{"num_attention_heads": 2, "hidden_act": "tanh_gelu", "optimizer": "muon_variant", "learning_rate": 0.00666, "final_lr_fraction": 0.0, "max_steps": 6454}
MLP neurons of a small language model. Each row is named by its layer, matrix (up: input weights) and neuron, and shows model dimensions 32-127. Each number is 50 + 15 x the weight over its row's rms, rounded and kept within 0 to 99.
A block is one neuron, or neurons of one layer that tend to fire together. Before each block is what it responds to, as a language model described it from the Wikipedia text at the highest values.

Description: Possessive determiners. Possessive words such as his, her, its, their and 's that start a noun phrase, mostly in biographies: his wife, her first book, the village's.
L4.up576:66 64 72 57 34 50 68 37 54 68 62 51 60 63 68 32 53 30 35 50 46 33 37 26 43 13 42 58 58 71 32 75 64 52 55 32 78 49 39 62 60 46 60 60 54 55 24 67 43 53 57 49 54 53 62 56 72 65 45 58 45 37 53 46 48 44 58 41 95 34 69 25 42 45 52 40 82 44 50 46 58 36 33 64 25 33 54 49 61 49 55 39 47 35 47 60
L4.up980:55 66 73 58 48 74 45 54 29 51 56 35 82 55 39 35 11 65 48 53 53 48 73 56 41 49 43 41 44 36 73 73 38 59 51 52 73 44 51 67 48 45 50 42 75 61 37 47 35 27 53 39 32 64 45 44 44 25 28 64 60 55 59 35 45 61 63 75 67 41 50 26 54 45 62 44 39 28 29 41 33 51 42 32 66 57 66 42 41 34 46 53 48 44 50 48

Description: Common noun endings. Final token of a common noun naming an organization, role, or thing after an article or modifier, as in squadron, producer, band, facility.
L3.up410:44 29 52 48 38 64 77 47 66 61 52 73 41 13 61 34 57 71 47 59 37 33 61 55 21 33 56 42 49 59 19 53 62 46 55 56 71 53 30 56 40 57 70 62 69 47 47 86 40 47 41 47 60 53 59 73 70 45 69 49 65 60 34 51 48 37 57 52 40 52 22 61 80 79 46 38 64 54 90 44 49 45 43 47 58 86 44 63 70 51 18 54 45 35 57 28
L3.up618:59 46 50 49 35 67 29 45 42 43 56 47 75 36 39 34 47 43 39 41 31 39 53 39 45 15 37 91 49 51 58 34 63 69 64 57 49 30 61 23 35 61 50 73 50 19 68 32 36 20 58 48 74 43 29 50 39 54 37 71 43 56 55 63 43 48 51 34 74 56 46 36 47 53 55 58 76 44 62 60 65 37 19 35 72 47 38 51 48 41 17 43 59 62 55 52
L3.up648:16 24 43 45 35 56 78 59 42 22 81 62 75 24 58 50 36 64 27 60 38 43 60 66 72 10 44 45 32 20 33 46 55 80 48 59 53 36 24 59 51 81 50 56 67 55 54 55 47 49 59 38 54 39 40 43 43 39 61 37 83 25 51 57 50 51 55 47 64 57 41 47 71 59 75 43 44 69 58 37 33 70 32 29 37 46 41 67 41 28 41 55 45 35 56 60
L3.up870:48 41 37 58 36 48 49 31 78 43 39 43 99 52 41 64 45 73 35 63 32 71 37 53 63 32 48 68 31 42 60 51 52 86 42 66 43 23 49 31 30 49 65 58 48 40 40 34 67 54 85 76 60 49 31 36 36 25 84 63 72 60 16 39 79 57 19 62 50 33 54 51 60 56 58 46 49 62 16 36 42 58 29 30 61 41 49 72 41 47 34 77 55 46 30 40

Description: Decimal digits and word continuations. Mainly the first digit after a decimal point in statistics, census percentages and climate or vote tables (23.1, 20.8%, 86.4); weaker on mid-word pieces completing a split word (Eas-tern, he-ight, overr-ide).
L2.up149:60 14 52 52 36 80 33 40 60 67 56 21 42 57 58 49 49 72 82 69 42 41 34 17 69 68 75 23 40 63 26 52 58 60 41 40 52 45 49 49 66 59 28 61 60 50 57 39 74 46 35 47 63 28 45 36 28 62 30 49 35 52 40 59 24 50 21 59 38 89 29 40 37 50 59 64 53 25 59 48 37 35 57 46 40 43 95 44 28 49 41 47 45 56 48 33
L2.up153:30 40 41 58 46 44 57 40 38 62 60 51 55 28 56 37 64 59 63 36 63 66 48 31 47 35 30 55 37 55 34 60 56 51 44 31 60 61 34 66 38 34 71 41 43 66 62 32 43 33 72 46 58 30 15 73 52 54 54 44 46 61 35 28 32 41 43 44 55 61 64 53 45 48 42 56 77 41 44 54 41 54 36 57 29 42 60 65 49 59 42 29 25 29 60 41
L2.up552:66 67 37 35 46 44 49 42 33 68 63 72 54 40 46 33 58 30 21 44 41 51 26 13 68 72 39 53 49 29 49 58 24 26 45 31 29 50 60 46 20 51 44 23 62 51 72 44 83 34 58 52 67 65 41 46 55 55 49 33 79 62 52 41 54 34 88 34 46 56 58 74 45 31 29 43 26 53 64 41 72 42 44 51 61 34 27 57 62 62 58 62 49 37 86 58
L2.up616:49 54 63 39 76 38 45 72 56 32 33 39 55 58 77 45 63 60 43 42 40 68 59 53 67 58 27 47 69 43 81 50 38 44 45 61 60 55 66 64 52 36 62 49 51 58 56 51 61 16 70 50 51 21 52 70 57 45 30 44 70 57 37 35 56 27 33 68 52 53 42 51 54 49 38 47 34 48 50 62 24 84 64 52 54 64 50 61 74 50 49 43 42 62 71 67
L2.up651:48 34 65 60 59 58 55 42 72 37 65 54 25 65 38 44 41 53 57 52 46 68 36 52 47 36 21 54 40 39 62 37 25 44 22 60 65 74 61 49 47 40 68 48 82 64 47 60 40 61 44 21 56 12 28 71 34 64 60 61 70 35 50 37 54 43 36 36 37 54 70 56 61 51 38 72 43 70 33 35 40 62 31 48 43 22 61 58 49 46 25 57 50 56 54 62
L2.up920:50 49 48 61 37 78 59 40 66 40 22 36 56 39 00 49 56 18 47 60 59 50 55 57 69 74 59 20 71 50 72 43 51 56 52 76 37 35 50 28 61 50 53 58 33 54 46 66 74 31 30 27 29 77 81 42 49 45 36 52 49 83 49 55 56 81 28 56 57 56 46 53 56 43 51 68 26 56 54 27 63 36 61 47 60 15 52 43 37 75 72 32 41 42 74 07
L2.up967:51 70 58 50 59 49 33 45 69 40 64 70 61 50 64 33 67 44 65 47 65 72 54 40 21 61 94 67 44 36 23 12 41 76 53 65 61 63 47 28 60 62 39 43 36 41 28 18 52 28 45 17 45 55 33 40 45 66 63 57 48 39 62 62 62 60 65 58 69 25 43 56 36 45 40 58 41 66 60 69 46 74 69 29 72 25 45 51 85 63 34 76 34 33 48 70
L2.up1470:21 58 46 66 41 37 69 22 59 41 30 46 54 47 59 38 38 44 51 51 64 55 37 39 44 48 41 60 58 25 32 28 46 38 36 63 73 55 28 47 47 60 69 64 43 44 27 59 48 65 35 37 52 41 33 88 71 36 34 34 63 60 58 53 43 69 15 53 46 43 41 67 34 57 41 54 67 45 29 22 19 55 54 70 65 65 55 56 60 61 37 61 45 49 52 66

Description: Singular noun endings. Final piece of a singular common noun, often split mid-word, before of/in/punctuation, as in fig-ure, instr-ument, br-and, place.
L4.up449:57 62 54 52 58 55 80 33 49 33 57 50 67 35 46 46 93 65 60 44 47 57 38 34 84 55 47 70 65 54 33 70 41 64 62 24 44 55 76 31 43 49 59 36 60 34 47 32 52 54 25 80 59 36 55 30 62 53 59 19 74 57 44 56 55 48 55 45 35 47 56 53 70 53 54 54 51 59 24 38 37 57 52 52 46 51 59 38 20 51 59 53 42 56 72 39
L4.up515:49 36 44 39 26 59 53 19 47 45 72 44 70 54 35 46 50 70 53 40 53 61 56 40 85 23 57 55 61 43 43 65 67 57 67 64 57 38 46 42 47 37 58 38 60 37 62 33 36 47 64 58 60 25 41 39 45 50 49 48 72 42 21 63 56 55 43 67 45 45 43 26 74 46 52 53 48 48 23 57 25 82 35 32 75 44 48 54 28 63 40 64 53 49 40 49

Description: Decimal fraction digits. The first digit after a decimal point in table and statistics numbers, such as 72.6 in 72.66%, 20.7, and the 5 in 12.5%.
L4.up1110:62 57 47 56 52 30 41 42 52 38 45 62 67 54 79 57 20 43 46 46 52 44 76 26 22 48 83 28 72 37 58 44 17 58 19 16 31 52 38 60 61 47 35 47 42 55 36 42 43 47 56 38 23 62 57 37 42 46 30 52 12 72 41 54 39 43 45 60 75 29 58 51 54 57 39 55 28 73 46 50 15 45 94 61 58 37 64 46 41 58 99 51 22 56 73 64
L4.up1279:46 42 42 28 40 28 69 57 63 35 35 37 39 35 52 33 65 52 17 77 62 66 61 24 61 71 54 41 51 25 45 37 58 53 55 35 33 48 47 64 52 63 57 54 49 67 41 56 40 44 44 53 45 50 46 61 76 70 59 33 44 52 45 45 42 57 48 79 60 21 45 51 66 47 79 40 54 46 44 65 39 28 32 54 57 56 47 67 36 38 39 59 45 62 45 22

Description: Passive participle endings. Past-participle endings like -ed, -ated, -ten right after "was/is/were", mostly in biographies: elected, appointed, named, written.
L3.up21:73 26 78 51 39 44 60 69 44 57 50 37 25 46 58 39 48 53 31 58 39 58 49 50 76 73 21 70 50 65 41 14 28 37 75 37 61 51 60 45 55 39 60 46 75 80 62 52 55 51 50 46 47 53 48 67 44 55 25 44 38 58 43 41 52 45 69 42 47 56 44 74 47 41 40 46 65 30 50 36 50 55 78 69 49 30 56 52 57 51 30 37 58 27 58 58
L3.up517:57 70 48 58 65 67 67 43 47 71 77 39 57 34 26 37 51 42 67 56 44 46 57 25 48 55 26 42 68 56 40 33 44 60 43 52 56 37 67 40 82 30 40 45 45 42 60 76 75 47 36 64 64 33 42 70 35 74 50 58 57 80 31 55 47 45 62 71 43 40 32 78 56 53 56 47 40 43 45 49 30 71 62 48 52 41 72 43 81 68 39 49 42 48 76 41
L3.up1179:71 63 30 54 36 54 59 63 45 35 57 28 22 02 58 27 58 48 72 57 34 58 41 59 58 10 28 66 42 43 55 29 62 36 53 44 50 55 26 26 61 41 42 58 60 26 65 47 53 56 53 45 31 52 17 70 54 34 71 30 49 53 41 40 23 56 68 65 57 58 56 61 56 48 36 45 50 65 76 26 69 59 69 64 42 57 64 44 72 71 56 67 39 45 64 51
L3.up1243:60 49 66 64 36 49 33 67 54 59 48 35 37 48 68 50 22 29 48 42 38 76 62 73 45 56 42 61 61 65 67 36 48 22 73 41 52 57 56 11 55 54 73 52 69 52 55 63 00 63 62 44 61 64 74 66 32 49 36 44 41 64 42 10 57 73 67 67 50 38 54 65 63 36 73 66 55 36 62 60 48 24 90 33 56 30 57 31 63 37 45 44 24 52 41 53

Description: Possessives and mid-name fragments. Two groups: possessive tokens such as 's, its, his, their, and mid-word fragments al, or, Pal inside names (Palace, Komorowski, Svalbard).
L2.up122:52 50 37 68 42 57 35 43 35 31 40 39 21 90 46 49 52 31 55 54 58 38 53 32 40 36 72 64 42 48 55 49 62 69 39 47 66 50 43 42 34 46 33 48 56 61 42 52 41 42 46 27 53 48 38 57 46 82 35 34 37 63 51 89 53 75 28 40 53 31 77 47 53 53 53 72 49 49 53 46 33 68 51 62 53 49 77 55 52 77 41 56 33 57 56 53
L2.up415:32 44 11 58 53 39 48 57 33 42 47 50 65 38 46 63 50 68 30 57 16 81 74 57 39 59 51 35 41 65 41 45 61 35 32 50 38 94 55 40 58 68 44 38 61 54 63 51 65 40 25 58 41 70 42 69 35 38 53 64 36 62 34 56 39 61 39 54 47 33 60 48 30 42 39 54 62 24 57 36 30 60 38 47 45 52 37 47 49 56 77 51 29 57 31 79
L2.up593:67 58 02 60 48 74 40 48 43 52 53 58 48 28 59 69 32 51 30 57 67 56 49 32 56 69 59 52 36 45 44 48 51 69 78 38 34 49 29 48 36 63 56 35 78 73 37 61 50 46 34 30 54 53 84 14 60 49 49 29 41 74 42 65 79 58 67 53 51 43 55 62 48 22 36 59 47 45 58 43 47 45 60 67 67 39 48 38 82 73 51 58 76 47 36 58
L2.up641:56 22 72 81 56 56 49 69 77 50 37 36 80 46 48 74 62 42 55 33 60 41 57 43 32 82 43 47 47 47 72 52 45 36 80 42 65 31 60 27 62 48 50 56 71 47 32 59 47 63 59 49 61 48 43 46 70 77 37 37 50 34 45 32 47 65 75 66 41 53 26 65 42 70 36 48 37 48 47 40 54 54 65 42 78 62 58 50 39 74 76 64 56 41 64 39
L2.up644:54 62 30 36 52 43 20 46 49 50 33 50 56 38 61 40 42 89 12 44 72 53 44 33 42 62 32 62 37 52 59 30 36 59 51 54 75 39 43 64 52 70 58 52 59 60 31 51 72 51 36 65 48 62 33 52 61 36 65 22 65 54 43 36 27 59 45 43 47 50 49 35 17 46 25 44 44 44 39 50 70 58 70 53 46 61 47 55 72 66 42 29 48 33 41 48
L2.up977:70 56 26 72 47 83 28 55 39 59 62 53 59 47 45 32 15 57 63 63 56 42 45 46 72 39 57 47 42 32 44 38 48 41 40 71 50 55 60 20 40 42 32 52 86 49 61 58 08 64 59 28 49 65 59 25 47 41 62 78 61 69 24 50 64 49 48 63 62 35 74 60 40 44 65 46 55 43 49 22 34 81 63 32 57 33 41 42 48 48 65 26 64 78 54 62
L2.up1088:54 65 54 55 52 31 50 47 47 33 74 39 71 57 51 33 46 34 51 75 36 41 69 46 36 19 61 41 57 39 72 63 51 56 75 66 38 39 55 40 57 51 65 52 56 35 81 38 53 62 00 51 68 64 44 39 44 61 42 74 41 65 48 67 34 55 56 77 50 45 37 54 52 39 37 53 48 22 50 47 75 37 66 51 61 70 00 30 42 49 55 20 42 98 53 48
L2.up1440:67 39 56 40 41 52 26 28 42 28 31 26 44 54 52 47 45 46 40 87 79 34 67 55 41 45 49 80 42 83 65 24 31 67 19 49 60 55 50 63 56 33 29 38 65 50 36 61 45 46 49 38 28 65 44 69 50 34 46 32 41 19 38 42 60 47 59 36 65 54 44 28 30 48 80 30 31 39 56 77 52 47 47 52 42 41 43 46 54 58 46 95 51 37 77 30

Description: Possessive determiners and markers. Possessive words that begin a noun phrase, such as his, our, their, its and 's, e.g. "until his death", "Amtrak's", "our federal system"; more weakly "of" in "at the time of".
L3.up623:71 29 55 46 72 53 25 71 53 27 70 11 25 42 46 48 35 62 46 43 60 56 87 59 41 43 57 45 43 82 61 17 31 28 41 38 71 36 59 46 59 45 30 46 35 46 45 71 56 64 59 63 53 68 61 32 62 41 50 31 78 49 60 62 27 15 61 22 51 58 36 59 48 68 48 48 52 41 56 51 39 67 68 46 55 52 45 55 50 75 53 54 35 57 54 22
L3.up718:63 63 68 37 58 43 21 39 61 55 46 37 59 52 51 19 39 57 49 50 68 65 51 32 59 21 64 45 75 59 51 59 63 77 48 43 40 39 36 30 62 50 40 38 47 76 70 68 57 44 36 49 29 56 57 46 44 21 29 50 51 68 61 79 30 32 56 64 46 50 36 16 48 53 39 45 62 33 47 87 28 70 59 52 60 47 70 61 70 80 30 30 51 30 78 42
L3.up843:51 82 62 52 44 24 54 51 35 29 46 57 12 55 40 39 47 45 34 48 39 55 65 28 27 93 30 49 41 67 55 45 59 46 62 37 56 56 45 63 45 37 50 65 62 48 48 47 53 50 50 71 49 37 29 42 39 48 65 43 51 55 38 20 52 33 30 19 23 67 62 63 20 43 61 34 64 56 45 51 47 52 59 79 52 58 50 63 59 62 41 49 51 30 89 38
L3.up1132:43 56 55 34 68 68 34 56 47 82 35 46 43 64 39 53 36 91 45 46 47 35 29 51 38 62 33 44 48 74 78 37 58 56 33 82 59 57 52 46 30 40 46 53 44 65 40 48 48 57 55 51 55 56 31 48 52 63 66 66 21 54 45 54 50 58 81 41 22 57 57 51 57 42 64 52 51 37 30 55 48 49 57 51 44 32 19 54 52 55 44 51 38 63 55 55

Description: Split verb stems. Word-start or middle pieces of a verb split into tokens, right after be, was, being, not, or an -ly adverb, completing as participles like t|reated, dest|ro|yed, const|ruct|ed.
L4.up152:62 50 41 52 86 56 61 78 64 43 47 32 24 43 67 64 31 51 38 50 63 82 50 69 66 80 51 41 55 59 18 42 44 33 93 34 63 23 62 26 56 51 20 92 37 55 82 56 56 63 56 30 51 59 41 72 46 50 71 60 68 36 39 31 39 53 43 29 72 63 58 44 60 71 47 32 49 60 39 36 66 39 63 71 39 62 72 70 72 69 49 48 76 34 35 81
L4.up581:33 60 57 36 25 70 81 66 37 33 47 20 47 47 69 65 12 42 32 52 38 60 62 62 73 59 30 58 53 50 48 53 60 69 46 41 43 49 35 55 54 49 61 35 48 64 74 47 57 44 56 69 58 42 34 48 34 71 41 49 69 64 51 39 41 69 51 34 46 57 75 66 53 19 52 63 66 28 58 64 67 57 60 66 50 41 60 62 57 76 85 57 58 31 73 56

Description: Generic category nouns. Nouns naming a generic entity or structure, often after "the" or completing a split word: village, process, system, platform, company, team.
L2.up53:42 48 37 45 42 57 68 58 54 48 58 67 49 33 36 83 48 37 43 32 58 34 53 39 60 44 34 51 63 66 45 51 60 56 56 40 46 43 30 54 70 57 51 37 63 42 75 67 40 54 75 51 35 41 65 56 65 58 17 70 52 48 39 54 08 81 83 56 76 70 52 34 63 16 61 19 80 47 62 48 29 40 62 48 40 48 52 56 40 41 48 51 67 41 73 72
L2.up57:26 71 40 42 41 39 58 26 58 39 67 49 33 34 19 45 38 57 46 77 46 66 78 51 46 47 52 54 51 79 44 64 56 26 36 54 46 54 45 83 27 44 59 72 46 18 72 58 45 75 60 44 57 40 62 53 61 83 70 59 52 42 62 74 67 21 68 67 45 55 54 61 75 30 61 38 61 41 43 52 53 32 22 38 22 39 47 52 45 58 37 57 55 36 59 02
L2.up61:45 44 55 78 55 41 38 48 44 33 33 41 74 43 45 70 50 42 51 50 29 45 58 44 42 29 59 53 68 43 36 40 41 63 55 43 32 39 47 30 29 26 63 59 41 26 46 68 70 63 91 65 51 48 47 61 77 56 61 71 37 49 32 60 41 62 38 60 47 53 40 41 66 56 52 49 61 53 35 36 49 76 47 36 28 68 35 43 47 35 46 60 63 46 50 31
L2.up379:58 43 62 56 72 62 34 55 69 43 40 53 64 28 35 55 45 54 51 53 50 53 28 36 42 71 50 35 48 28 62 39 44 37 60 68 63 41 58 73 28 32 30 51 54 48 55 75 59 31 62 42 52 39 46 62 80 37 52 48 62 61 54 53 55 27 62 43 60 63 35 48 59 36 22 46 58 58 54 48 61 60 39 90 64 62 44 45 32 43 31 48 62 26 76 59
L2.up433:52 52 53 29 36 54 50 45 43 16 46 29 53 50 71 42 57 39 32 56 29 53 67 45 54 77 43 31 68 16 64 40 92 66 71 55 57 52 30 48 56 42 11 45 38 40 24 52 56 20 59 53 54 53 36 55 35 82 61 42 63 41 39 48 51 56 35 32 59 54 35 28 65 31 53 52 64 40 47 50 45 54 56 56 60 38 53 49 46 54 34 27 52 40 33 35
L2.up474:18 42 55 61 53 41 36 34 52 47 63 48 38 62 60 40 54 52 49 31 36 27 54 20 40 63 31 40 44 38 65 33 59 79 46 64 69 29 57 31 66 68 60 56 23 28 83 44 24 60 61 77 36 79 45 56 30 56 67 56 57 49 14 36 45 31 52 38 34 48 40 54 55 23 53 61 59 39 48 58 34 75 62 30 44 47 46 43 45 50 44 59 65 78 64 40
L2.up1013:50 47 29 60 46 38 57 48 84 53 40 40 51 66 61 57 65 44 73 39 64 68 59 52 63 42 39 53 89 22 48 62 19 44 46 41 35 45 46 50 52 56 80 65 40 55 36 21 57 61 47 45 74 33 45 42 37 51 45 62 46 55 55 60 39 60 53 47 43 46 51 46 28 63 60 24 64 54 46 26 38 56 55 66 47 62 40 53 71 90 53 43 48 57 38 39
L2.up1476:19 45 46 57 64 65 48 66 14 55 44 41 59 30 31 47 54 51 76 58 51 64 54 70 41 47 54 43 54 58 50 55 45 58 49 62 61 49 61 41 37 48 39 74 57 39 54 63 44 60 87 69 65 33 31 61 52 67 72 58 36 35 42 43 52 56 64 07 55 56 67 60 51 63 37 42 64 36 47 41 49 32 50 32 44 53 52 37 48 44 53 54 48 81 32 46

Description: Token after copular verbs. Fires on the first token or word piece right after was, is, were or are, such as of(ten), am(ong), also, not, re-, elect(ed).
L2.up63:30 21 80 38 56 48 33 65 45 45 65 53 59 31 71 62 58 54 39 72 31 55 33 81 05 26 25 50 44 51 50 50 40 39 37 53 60 70 68 34 65 46 29 52 58 34 37 38 53 48 50 49 57 44 57 47 59 29 76 62 48 64 46 41 52 80 62 46 38 82 37 45 42 65 38 62 62 57 30 70 45 17 80 65 57 55 63 39 51 66 28 60 56 56 52 46
L2.up258:72 60 24 25 34 56 76 78 58 39 48 54 55 54 56 40 53 69 61 56 76 76 59 52 46 58 35 22 27 47 50 30 48 61 41 54 42 63 60 41 27 58 41 50 51 37 47 43 41 44 85 36 44 44 65 76 60 45 41 51 99 69 69 56 11 59 40 36 52 37 38 47 39 47 42 57 41 70 59 70 37 39 46 16 48 43 40 56 66 56 61 54 87 41 50 60
L2.up380:62 46 48 55 37 51 49 40 31 32 26 35 47 45 42 61 46 59 41 26 70 54 51 51 49 64 61 51 34 42 56 48 51 55 43 38 25 41 51 59 88 40 32 59 52 60 83 55 51 47 53 60 00 59 65 39 49 30 46 31 51 81 60 75 48 46 68 67 66 36 29 54 53 21 57 54 48 49 30 51 59 51 40 37 49 69 32 33 70 49 32 34 39 67 27 48
L2.up754:75 47 44 63 55 31 53 44 51 69 81 35 60 49 30 20 47 32 48 69 73 36 65 47 71 75 38 58 49 60 52 40 33 49 41 53 77 41 54 64 19 52 47 66 14 53 65 58 48 43 32 47 52 61 54 80 62 49 75 60 81 64 48 60 30 38 69 46 53 38 66 40 43 38 51 32 32 40 57 37 44 53 51 24 41 45 65 40 47 83 64 62 72 49 50 60
L2.up871:54 60 60 34 48 57 57 23 38 25 56 43 44 42 49 27 29 51 93 56 48 41 63 85 50 33 24 18 45 27 33 27 44 44 44 50 62 40 73 48 34 49 55 63 46 32 53 59 41 54 63 45 43 40 54 50 53 39 42 34 52 62 60 38 57 74 60 43 40 55 48 65 55 23 54 46 39 41 35 66 48 32 67 67 53 50 67 35 67 37 32 62 38 62 61 61
L2.up1066:61 47 27 92 48 47 77 48 47 63 47 75 40 47 51 30 50 63 58 37 47 46 61 58 38 57 51 52 51 51 68 39 29 50 45 37 46 54 47 40 41 37 26 37 55 35 75 35 38 73 67 55 42 45 48 47 32 56 62 44 61 34 21 54 60 31 69 44 35 42 45 55 66 11 28 57 42 89 55 53 36 57 82 49 61 31 49 20 66 62 45 76 40 63 44 53
L2.up1263:80 90 52 55 15 35 41 38 50 36 40 49 46 55 72 37 37 16 55 70 67 25 21 40 49 47 28 26 27 48 38 57 36 71 39 49 43 52 55 71 65 37 74 67 58 40 60 58 30 58 59 23 58 29 69 35 47 58 40 48 33 52 71 69 42 34 49 76 36 59 57 47 50 44 46 32 64 46 06 31 72 37 58 70 32 46 48 61 38 44 63 62 47 55 39 36
L2.up1479:58 56 58 42 52 82 40 63 40 35 66 50 69 45 82 47 39 28 59 60 68 30 31 62 59 70 36 45 40 51 43 64 57 41 38 69 47 58 39 33 53 63 52 26 52 46 72 67 27 39 40 47 08 35 49 68 50 63 79 63 43 59 39 52 18 63 41 62 66 47 37 26 58 80 48 12 54 57 63 52 15 54 54 46 58 53 49 51 52 48 29 39 52 43 41 58

Description: Decimal-fraction digits. Digits after a decimal point in statistics, like vote percentages in election tables (60.89, 52.54%) and census figures (96.2 males).
L3.up432:63 30 70 49 62 62 58 49 36 50 34 51 57 46 58 55 43 57 62 55 48 53 53 70 33 64 34 55 37 53 69 48 42 70 59 65 44 37 40 62 33 48 67 26 47 26 35 29 33 51 93 34 79 54 44 46 53 42 41 51 54 54 49 62 74 82 67 55 55 46 60 60 43 76 31 40 41 50 62 44 58 48 69 47 27 32 62 46 43 50 59 54 51 49 41 25
L3.up796:54 68 30 57 44 70 25 66 46 83 54 58 60 44 35 65 61 52 51 84 46 46 45 47 68 62 52 75 58 39 37 79 53 49 58 41 00 54 14 61 78 53 44 57 56 55 46 67 59 30 48 64 50 49 65 99 46 28 63 38 37 43 34 52 62 50 36 81 47 26 54 46 40 34 33 44 28 52 44 31 54 52 41 66 48 56 43 37 37 55 67 37 67 38 29 35
L3.up1117:42 49 52 62 43 56 54 21 32 60 31 51 36 43 47 42 42 31 31 23 51 63 45 56 66 59 43 48 65 55 47 51 76 55 53 52 34 45 60 47 43 57 45 49 59 44 29 71 42 34 47 63 54 69 52 42 40 40 54 50 45 53 34 41 23 79 39 68 41 45 43 14 65 36 37 62 46 33 44 41 16 63 39 67 28 56 71 43 51 55 46 77 23 39 34 41
L3.up1145:59 45 46 52 58 45 34 74 25 31 20 48 56 40 67 65 43 39 46 34 33 62 57 36 46 54 45 32 51 76 48 45 65 49 52 36 35 56 49 36 61 30 52 25 75 59 38 44 75 61 54 65 66 60 63 50 52 18 71 39 44 80 46 43 55 56 66 48 52 23 39 49 43 61 14 56 45 45 49 40 61 74 39 79 06 44 73 60 62 54 38 40 58 59 32 33